{
  "num_attention_heads": 7,
  "intermediate_size": 576,
  "hidden_act": "swiglu",
  "norm_place": "pre",
  "norm_eps": 1e-05,
  "rope_fraction": 1.0,
  "bias": "none",
  "tie_word_embeddings": false,
  "init_std_o": 0.00318,
  "init_std_up": 0.0201,
  "optimizer": "muon_variant",
  "lr_head": 0.00712,
  "warmup_steps": 200,
  "batch_tokens": 32768,
  "max_steps": 12040
}
MLP neurons of a small language model. Each row is named by its layer, matrix (gate and up: input weights) and neuron, and shows model dimensions 32-127. Each number is 500 + 25 x the weight over its row's rms, rounded and kept within 0 to 999. Numbers have three digits each. A neuron's up and down rows have the sign that makes its largest values positive.
After each neuron's rows, "fires in" lists the words (lower case) most often at its 100 highest values on Wikipedia text that the model never trained on. A number after a token or word is its count.

L10.gate198:499493463518463502501482497477500510532528457548501486551487492504497520493515499435471525473532524475498516451478499511553500520518509518501531529483504517518507501471513473491565533500496495525531492492495506518526502534479496466527481504519513504507483500532544510501520516484506506451
L10.up198:457492526521496455519490467509501508510496516502518446464492464493534537494521515506515477529486493552478492463533467504506498433541471494526452493488500512459522511522468449517503492445536535492515534535490566474489502516491509482515449505520521535459499504496538487470491504520453506511
fires in: "of" 43, "for" 11, "to" 5

L4.gate558:485515508520487468550495519518471494550456540549471499497478497504502472523504474510486488537482490524464483499459528535454514500502458503507515517496519499485482499516480525492490513513499490488497498519562531518505490483496493513490515527500502503477474512473508483563481516490458477514
L4.up558:477471495507489460501498520508500466508455520545504447508479506476522466493510477496452498533482495542476469477442492500455483489492460517455506496495514506503495493495471510462486510492534505444462489514547471526494483480496504487493504519478513495510510525489519493533466464488501457494
fires in: "on" 36, "in" 10, "early" 8, "reversal" 4, "tokyo" 4

L2.gate47:518516483503491482480543498500477503506539549526467480502492549509531546539527491515507495490509491482490522483490466495478503521516492533505467523480488467511464479536493505503517454570485531476481523479494516502532549476478491516513438510465510522524445498523520484532470433501468535479
L2.up47:511507499489491521461545520493478526521530510482459502504507546500510519513505483508515483498522489468499522506475496471468524536518547510489513516467472523508501481533518485527502478505501485497466554494497540523525533517473509522481464522490472516509484454533541478475509501522507567446
fires in: "file" 15, "died" 14, "sent" 10, "commander" 9, "left" 7

L3.gate308:442506434525488485496476542488538456470502480490512517500521500509497496412522504507494557529469535479505505527504485479442470510524474489527487542532503522486538520471475489514508450481530497507526509462503473492486461546524472574529516479512491480490504477476491516485508507459487526536
L3.up308:536474493541493505470489500499492474459474494477477480519483515482502533509533465488513494515486492520516478475517495489513483479549509492528467529486526507520504513475548511517468483492477512500512453478546493479491476518505548510545473497522494485522459521511532481486481520511507494481
fires in: "code" 13, "place" 12, "city" 10, "native" 9, "according" 5, "creative" 5

L5.gate385:553496474509486479513523494486508547503530514549476508454511469531524483491528501520518452521496496505454542504473502502507515496478515526541486503486539500461480553455508551514555522493505527535513493515527493492550496489464540441517477528523494461546487503518464495497514499463543498483
L5.up385:477500472503499488537471479478491528493487569487514467501472495509474513507497467506502518484524455510492518450472474554491506519498481505507492513513512530514520557459519517529500486511483477508489487491514537452546475500497473502505494506497482457525502514483476483510513499496484493502
fires in: "well" 38, "number" 5, "family" 4, "lewis" 4

L7.gate119:484524482533509492481475503508495547487489521510490511577515496486502508513488508471508531460474493502525499491469468497512474482533470553521492526466500505533480511473536492433540531499466487508499515498498481498516512517462472513488493475493484483465519502489494465499508509481509460498
L7.up119:469556476512525506545514499463522537523463528512516519480495487506481495550530549506497486478491502513536508508505459485525490500515508505458518516467481462505489485489489493454552494501532465531473518470530442506487495507487498492530531487535472510461528504520503505473553562547517499536
fires in: "before" 20, "until" 13, "time" 13, "officers" 7, "event" 4

L14.gate339:513494492481501483488496486484532516492530496506476484484453524464522494498469508493507442546489467499457493523457508502533494511523516496488542501486478541482499524461489522516518483480525469473483473503509493500485532522495486508490491528528496497489503516495505492491485543509518518493
L14.up339:477499451485506533516446458505523499473442507532531486515536510481482515496502483523483533501460509541498459494518543498459496518486523479483519525534452499511464453485511488539497491542545499485510499532472489493535525517533528486493512528480487505459474475502474497497510506490463533484
fires in: "had" 40, "was" 8, "made" 6, "reached" 5

L4.gate215:479488523497508519498508522513522478508492542482546473469507512497518513526479504486487479530501494519510488501463511472511510518516503580479505500494515471509472510530495497523519515516483481454523495468517497491478535483445483498513522500491500492497519499485521427509498559466488530477
L4.up215:488503506494494496515511508481531514490462555469518512468525508501527517495520535477449495551503512497538519482526496508479520476514495564500491487498451502502513553529521460517519503507515483500497522483521532503453552493474445493513475507510509501469519469496474456510488497462491518510
fires in: "album" 32, "wife" 8, "as" 8, "victoria" 6, "label" 5

L13.gate259:540461509505520527505503549503504504481513511495501481494508472456447525447474537512509496467475488525517482511484520444524515448571493520510502493491545470513473489516518479526521490491490514515477494526497510479518523476472528501525476517484503463523489497505510478475508532480470526543
L13.up259:477499497515490535471486466487467444524524479476521542460494518518475514548459478525499487474528542510519502448513540526501491462492523466516487555515516487441508519478507524500500514486477534472477508494445493482501538553496515495538476517525547561520538536542504471489520475448538527517
fires in: "with" 29, "its" 18, "is" 10, "are" 7, "was" 6, "s" 5

L3.gate328:550496489523512478533547524521536524542470552497495492523494509513498515508498506512490491522461491503501532495499445454502497495523468484477502481541537538502497519469520489476480531534494471480499474444491498483495495476533503553480500481454531472465471520506459536560510466484529474535
L3.up328:494496522530498515469480518488578429459562470540456525482457513496508491479505512530496492519488531443490496511515516446500493497490466466460494508523488474497522484516522476457482476467483502513502498472475497494489514485551494508514483496539550499578515534478495500447498500495482509488
fires in: "france" 17, "ireland" 8, "canada" 8, "europe" 6, "ferencváros" 6, "hungary" 5

L2.gate50:511527520485510470498475503475538537495562468470501439472535457488508522545483504530519523520497491480462481474527528535482528486501482483499461455511493511504486470494490527571492522456488499495520476518498519523540486485499548492516521527448482511500530492470495493479483473517491495499
L2.up50:475521517477499502501565534485484468501542503489517476529496459505510502520507485503524498486472448483515500459489545502464489513500491463521494494506493506494532489493512501519488522508492483520482499448470511488483546519490504517510553431429488507495485528513536508547467479525494520507
fires in: "september" 22, "division" 21, "war" 17, "regiment" 10, "cape" 4, "capital" 4

L2.gate207:502487492503498483480527490516517447476518504499513522525507542508508492563524505515499525500532480498508474492468537538483463522507500469512488526503509476492518507494503480509488558509486500524530504455520480507489470509510532508512477519512503484513471449481556538547473499491522492498
L2.up207:496480502522512498530490506471537500489483505508483488511481444488490531453459477520499476499527543495514543518509493497492503499470504491442517501490471517536511497462518542516484505524506526521482514538482500483503492477497477534543439464497476516511530477438480486478538523470520458494
fires in: "members" 18, "such" 17, "member" 11, "number" 5, "known" 5

L15.gate354:443489520504490564496467477459488483509504490478505504498472463500500478507467503498471487524519540503529513479494488511469537546494493510538487475488483489477481490512553525468528487521468509490507493485550483511484525522516517517534496504518496510511480510494497508497519526489480507574
L15.up354:481496511492479512484493513448524486529480484482508496529494493487463512478482446476555483489531491552487530504498520559488532494485467482478496471526562499497492500479515508491488519499498475469469521499526501502487509571522528509549480504455518479484506478503507540524506516499448516516
fires in: "the" 48, "s" 12, "his" 8, "its" 6

L16.gate110:510484518501516483501471503507486502435483486467505511527488491527504442525496501516482504506498485505474488512481460525532483484495486540502503525475472534527541504479549420510529490497560516458547523524527481489453521506487537500499497511507471509507475492511502488521490483494465480527
L16.up110:472490519482493467478523512467506493469465512474503484504517539473467453487487516497500479496510494484471466487492484529493492521488482505507510496500527515468538496518534455538482475458524506525512476476503478512518483525477519533486512530540517530518535503495524567497503467525491440520
fires in: "by" 30, "of" 13, "before" 9, "with" 7

L3.gate511:513517535528479449523526479492532456510518478502506518461528480489491526529445452531512484517514481475500501511480446523524508492501548511513462555466468462520498537488509485513491479486482536513479487500522485544487496465511491494501488497481475519518488490559520453510467542487515513474
L3.up511:522532519516466504465523450510514455534543520496528502491485443475518480549492551492516464540495464525501485524557520452524512534515509502445495516501481511484496494473486484484446495452523474525485481547475482488506524530487512508468448494493506502542526525494515495505513547460492479511
fires in: "part" 24, "members" 15, "member" 15, "single" 10, "president" 7, "different" 6

L4.gate238:508537507497509506491525448552524476486483493457517494516484503470482444495432508549519480489494495485505542507506499517493538462500483482523512476509525472501514535512455467504507489459501540515492464488482508517508505514487546477520504489496520489467515501511530545531447510497476533495
L4.up238:562500473447449513484526512526499511523491487478539491480501514492505516482466495521509475484483496506518471491504476518554514470545495502483536445496479493483524549503500478503494502492517487522500510503533501499493497476485511504526477495446502471508500460529515505547493497543488534458
fires in: "women" 28, "men" 15, "children" 14, "make" 11, "made" 4

L14.gate247:531450531486449476507505543523494551501494473479488520520514477477497505482500502485540501550517483498459481480484435510555441522531487463518520499489520504485509489528523478539525513470475516561475497519458509536502558492473476478459473535503515486504488468511491476510517441533481488514
L14.up247:486462482475527472512508505528449516513525490490552514515482498490517492497491457484472488450523472485484519501473519490511479505477497503486527500484505491481503486532500494521498486484521544529479524475485489522485508506533486515416536524522468473472477516526487463472502487512502510534
fires in: "on" 64, "n" 8

L2.gate335:514520467479488490502488535514514476478543523466498517468487475517473511474492566513481493472483524517454497478540489491538472518502516491513474505511511532490509546512489484500531532462534480491538491519487481490508490510512518508535486481512496491497457492512469447487475464512478448565
L2.up335:510491500471496511512520449488476531498468489515512472504519536500454506520501514478480487554526531480493534511524523501509519530491484496527471522472463470502496488502481540472501479543456475469518463496508488496503508511534487483482513479528528513484504505488481487471459488556495496495
fires in: "up" 36, "upper" 5, "list" 4, "temporary" 4, "champion" 4

L3.gate493:516539465514499480485515473528457466428501518528533491495504525528511524537503507554523515532534462537500493507495544486454520521479485474485483539502539541503488514523520544502487473439486447511486491459515517564521474492505516514542487494486501452515514551464466505506524496486489545526
L3.up493:516516509515527463482491483555507505467495485546501518529480545532485524539509522581517520538564490497478473535485510469466511487489551504483493508546518540525483484477529533508490488463472500524472513481545524562509496487524518532527475542520496482483501483508455513493504493505490519511
fires in: "up" 27, "career" 12, "along" 8, "time" 8, "world" 7, "country" 7

L7.gate209:517465518479535446517492466486564487512487508507504468490481509492494467434480447465496476484472538521531484526495472513550474516517537496530510496509514496507504501535504455509501486505486504484503476571464513561482511515468504532488498491548464510481485470501476538520469516480483486522
L7.up209:538517503514504497547499478458504504530513501522526525440481483474499552500477533471488483508504504537542510493526562500533452496512501496477490399505546495465510541514453528509473483494523535534498487522524508515491557491473515496492530511524519517504467463513508506512507514499457492472
fires in: "of" 21, "both" 16, "year" 8, "to" 6

L2.gate134:485480505457489507544503528495512493528488498520510487512499532498491494528514483514492512482541482486501510501490491523471487491517492505464482463503532546493508520465502473489526489498517508484497516474530538511534507488491465495463498530497498538464501514482517471478519516478465481480
L2.up134:486495493487506509516516495495473474490544531535508516524462545502506492567489520571501504523485443490494482442496533509531524499501465497515532483496492490490479533508504485461465474490456498471505489476495472527498479544504464492530484485439507521525462502514479520468502445484458484516
fires in: "in" 50, "commercial" 5, "career" 5, "internal" 4

L4.gate292:509488485500485518498516488543469512503503497464462509514494475494478498520517486499509494491502467529425512474495497507554482485475491483488467565484510534522483500517521497588518516504516469493491496477483531471532551511491551469534526550501546500473481523480506540489557489453508483503
L4.up292:485520510487499498533501508509457530511500481455462474462489493449474477506469469513501498444498482522465531499489479512515495455502532498503487548470519501499548542541556536554516484505463515525509477488472511522535520524486528487463527570547509489506489472490481513520537473450554476526
fires in: "s" 22, "is" 21, "was" 8, "earlier" 5, "earned" 5, "working" 4

L2.gate259:464525478464502495482452474481498503467540488540458543500503519476512501516457499512525475506519444507473500534453493488524511528501498525448480514510526479482511520532485510497530511569533533524493496489509506538512479506498476496482479536526510523464489523477516493523483492510500523539
L2.up259:515510480453499566437517474501437480487534511451525506486480524482492475519495574507520474461488535547502461486525492467503510460486492526517491500503545487493485468513541515556458511477532503455533520496482487479513492569506475466533535521506504511507454488522512508517513526488516495480
fires in: "age" 14, "born" 12, "in" 12, "father" 7, "career" 7, "life" 6

L4.gate131:521525489498503498516534503458472503511535499522464512491449524478485499516510503499508535555447523503467520488516542492528500543509542517524477513530519496465523537545476566500485487469482448433455457495455543494545507543543527507488464479501525496509500519510453506542509436519504493499
L4.up131:533507488499494470527491519535469513481482495542509510479498532512499506501490481535490516505481527510489502495477512494491495568498516516524494564480489509521440536541478496480480500520494496505460505491519509549509504528502539524489516502484512521530518473462498495496483512491502517547
fires in: "up" 36, "back" 11, "down" 7, "backing" 7, "background" 7, "upper" 5

L3.gate68:505551492535527516510539542489528502532512520517510503522493462490507515509481461465498573509509489486459504521531469480540463549493522556535486537495531490532533466500520506472507486499492495505497510496529452532526502492473496497453458494493470478536481524520518464474495501529491475520
L3.up68:513480469526504486459497511495490483458441498551503487478459515473501497473504533505525515518523491450435473476509504503481507455561554472523488501474489467494450528510463494489471457512462486516489504495504464521523484543491534508500531504494524447510529530565497491531496517489517529488
fires in: "before" 30, "until" 19, "then" 19, "however" 10, "did" 7, "replaced" 5

L12.gate118:473480585494479484504512515516428572527493484498489502532479459459549500488530495514524505455532521451541474493524513507491481476536505471494514517487528492507528491558500498497511513527500499480508475489522476518531533477510557504476528501542482523536506503494463445480470480489504471494
L12.up118:477488525495480463510553495507485539457449485525489471505482463494609511514516494506523514475499475469487490482519521494504471490535534519536531511520507520440506489531512467533533463498532499494501492482517504489505547535510528500516503518535509481485464535473467503490474493496475516517
fires in: "of" 55, "to" 20, "than" 6, "under" 5

L8.gate221:471505497488447504459509498477477471500537518502540505528514492481460477542510433521481490473509573524473493467519477487542503512492459510522520475527509515530513476516495501477525490505500483480473475462538500490514512488523446527436504472518474496498493450482525536468521478484481446497
L8.up221:515466479478487517493502491482503479503504474485486503514536507527537494529497513502535529500450528485506500469502500460512547501440521497488509440481516465492485500515496472544502475436506480513506520537529439507452479546499511474487477485497495545471519528503519521505492513489492501524
fires in: "its" 24, "same" 16, "his" 16, "that" 10, "their" 5